{"d_model": 192, "d_mlp": 512, "qk_norm": false, "parallel_block": false, "init_std_down": 0.0, "optimizer": "muon_variant", "lr_head": 0.00819, "grad_clip": 2.0, "warmup_steps": 200, "decay_shape": "exp", "final_lr_fraction": 0.0, "dataset": "wikipedia_en"}
MLP neurons of a small language model. Each row is named by its layer, matrix (down: output weights) and neuron, and shows model dimensions 0-191. Each number is 128 + 32 x the weight over its row's rms, rounded and kept within 0 to 255. Numbers have three digits each. A neuron's up and down rows have the sign that makes its largest values positive.
After each neuron's rows, "raises" lists the tokens whose logits its output raises most directly, leaving later layers aside.

L12.down485:143131105155177163142071121155096107116089095130063128102171114098172161127090122132143153067148093129067064100088124095107120117115160074160123127135132162123157130174139086121119136103130166188115211097176070111180088123088128174082065093116127106189159154141079152146109105113169117102126129162184152130168164147143151101116129103126170103149111135106091140102083164143131136170111140132151081079165161108160131137086148066179082164151091096130159128165190165161116151156125146153093135144093163077146140192167119151068099145127074119107090095153129103118166117055137168171
raises: "e,", "e.", "e", "or of", "hes"

L4.down89:135136132128171185147163080152146189163110123186103089132184141100134121069129095147106157039114084106113076136123147139111139136172142082138144127100149110160111179113147106095141091105135102155124092147207140114176119122125202125111142106156118083121106148145146144109092121130148117133147137158148134112063128197158118158084152134086152071056099090125149145140164125144111112159157173129139103144157177104131149177148149119105130157198140062123118144124118130098113107089163138159176127114162074124149086196101101161164144151155101168141170060115205129099237119112091114174
raises: "e", "e.", "e,", "s that", "s."

L11.down76:111105133140156132123126138162133157094139171138112191162087114104142109103145134101135040100138132065126139184135136109153114093136161108148139108160135143199128129065164153128147221141109094144148130192171145133086111200118116116079087143155075127160152182198183139091164179103084152168150110130138118110111116088053143087111143135122147120111112088126183117104166149088170075129190136105135139117115109136129125102106126116095051134169125069126147131163115075105175085134121126130113175127150191111141128148066119094081057104119166122090126089155141133200100140139172086112
raises: "side", " with the", " with his", " with", " with "

L11.down135:181160103157101081197116145182118152119080150089089145110134154215149123081116111098194147096107084154153136125117127133126089088152138082129140071070057169108080126126159094145145100103089121133105105188097098073155113146167110120158094159141129124154173146089139094181124104123112086161146167108118137161093128131185138141174061161141169098094152185058053126132128151112081129119102133135123145146097119137142136178194139114117131101163084147099160092128116135074116126131132149120140121093133101126169158100105166068205089123195092091164072119178120097115142130148149090135
raises: "z", "hed", "her", "ks", "ually"

L3.down497:176142135125084144107136127108152109164084161080074118135190136170110139129135141148144146165078118076125152067110087200149111212165131103155197123110119151110182133106184160139116134137136124101124114125113122142088102120066125135115137107131159115118058119180102123130140188165130102132085229145147107189115095127159094117111175100115145144099162119144123134107135097129144086110146115214086107177183168087119121147119085148151114080059094149146102123086153109115103066122107109175102131054069084135161144130111138061088076136125168157142141109123063114122117152097129117082
raises: "ched", "ct", "ter", "ising", "ces"

L12.down256:096121118125206111161135161092205118101143099128114102116162145120089116133103140059163094176119106149183147101177168135142106174172137161135141167113208096149149125166146108105091091098093129162106124201120113176133150105122156179145191173143134066111140188108063157105140155092129072094143126124107134159143132057148167139127151138128129103190153125115163130140152164145133105111112138199135065107162090167111124131145153119106159115177180168120128163167174142154126093143136168132177143105090147178122137148146117140123160079169135098127163155063167060120153169140081201113
raises: "ities", "ity.", "ity", "iz", "ist"

L2.down336:105115135179116144152159080116159112066098110106173087179164100114122126142129115132108134134143189087153074173072132133212092111131146104126144129104110086105123168183149136124122205108149151159123196143118128133116109162119137121099158120092106135091109097153100153081131135135093084030134122112125090128141174136126182074166166161209084099124114160103146143150121128066139140058205146125188140143125057091093088061111129102160190107142117086112106110118122110101061141122133134091148167143108174129077118123098114148061129175138123156123108080112079126108090138113114161120
raises: "itional", "ity", "ition", "ities", "ity."

L10.down164:154179101110135055111206148155134085177111158110112140155150120143101135097129146076140187151116127093099157127171113184108151181196131156148117146065116122117129145115130089115118118152111120126113082110138160147070158108159088139142108097159075071120118155122128136105112093104134092144139198097124122173135142130135114091143160084087140167122138135101158085153072095099149150187209189118151088097064186094146160202145108167068095063141146159143121160161101063140110108134196176150139146101168055139092124149186116117098140120105089104137104105113113139175128106135101089131
raises: "ters", "ter", "cher", "ches", "ched"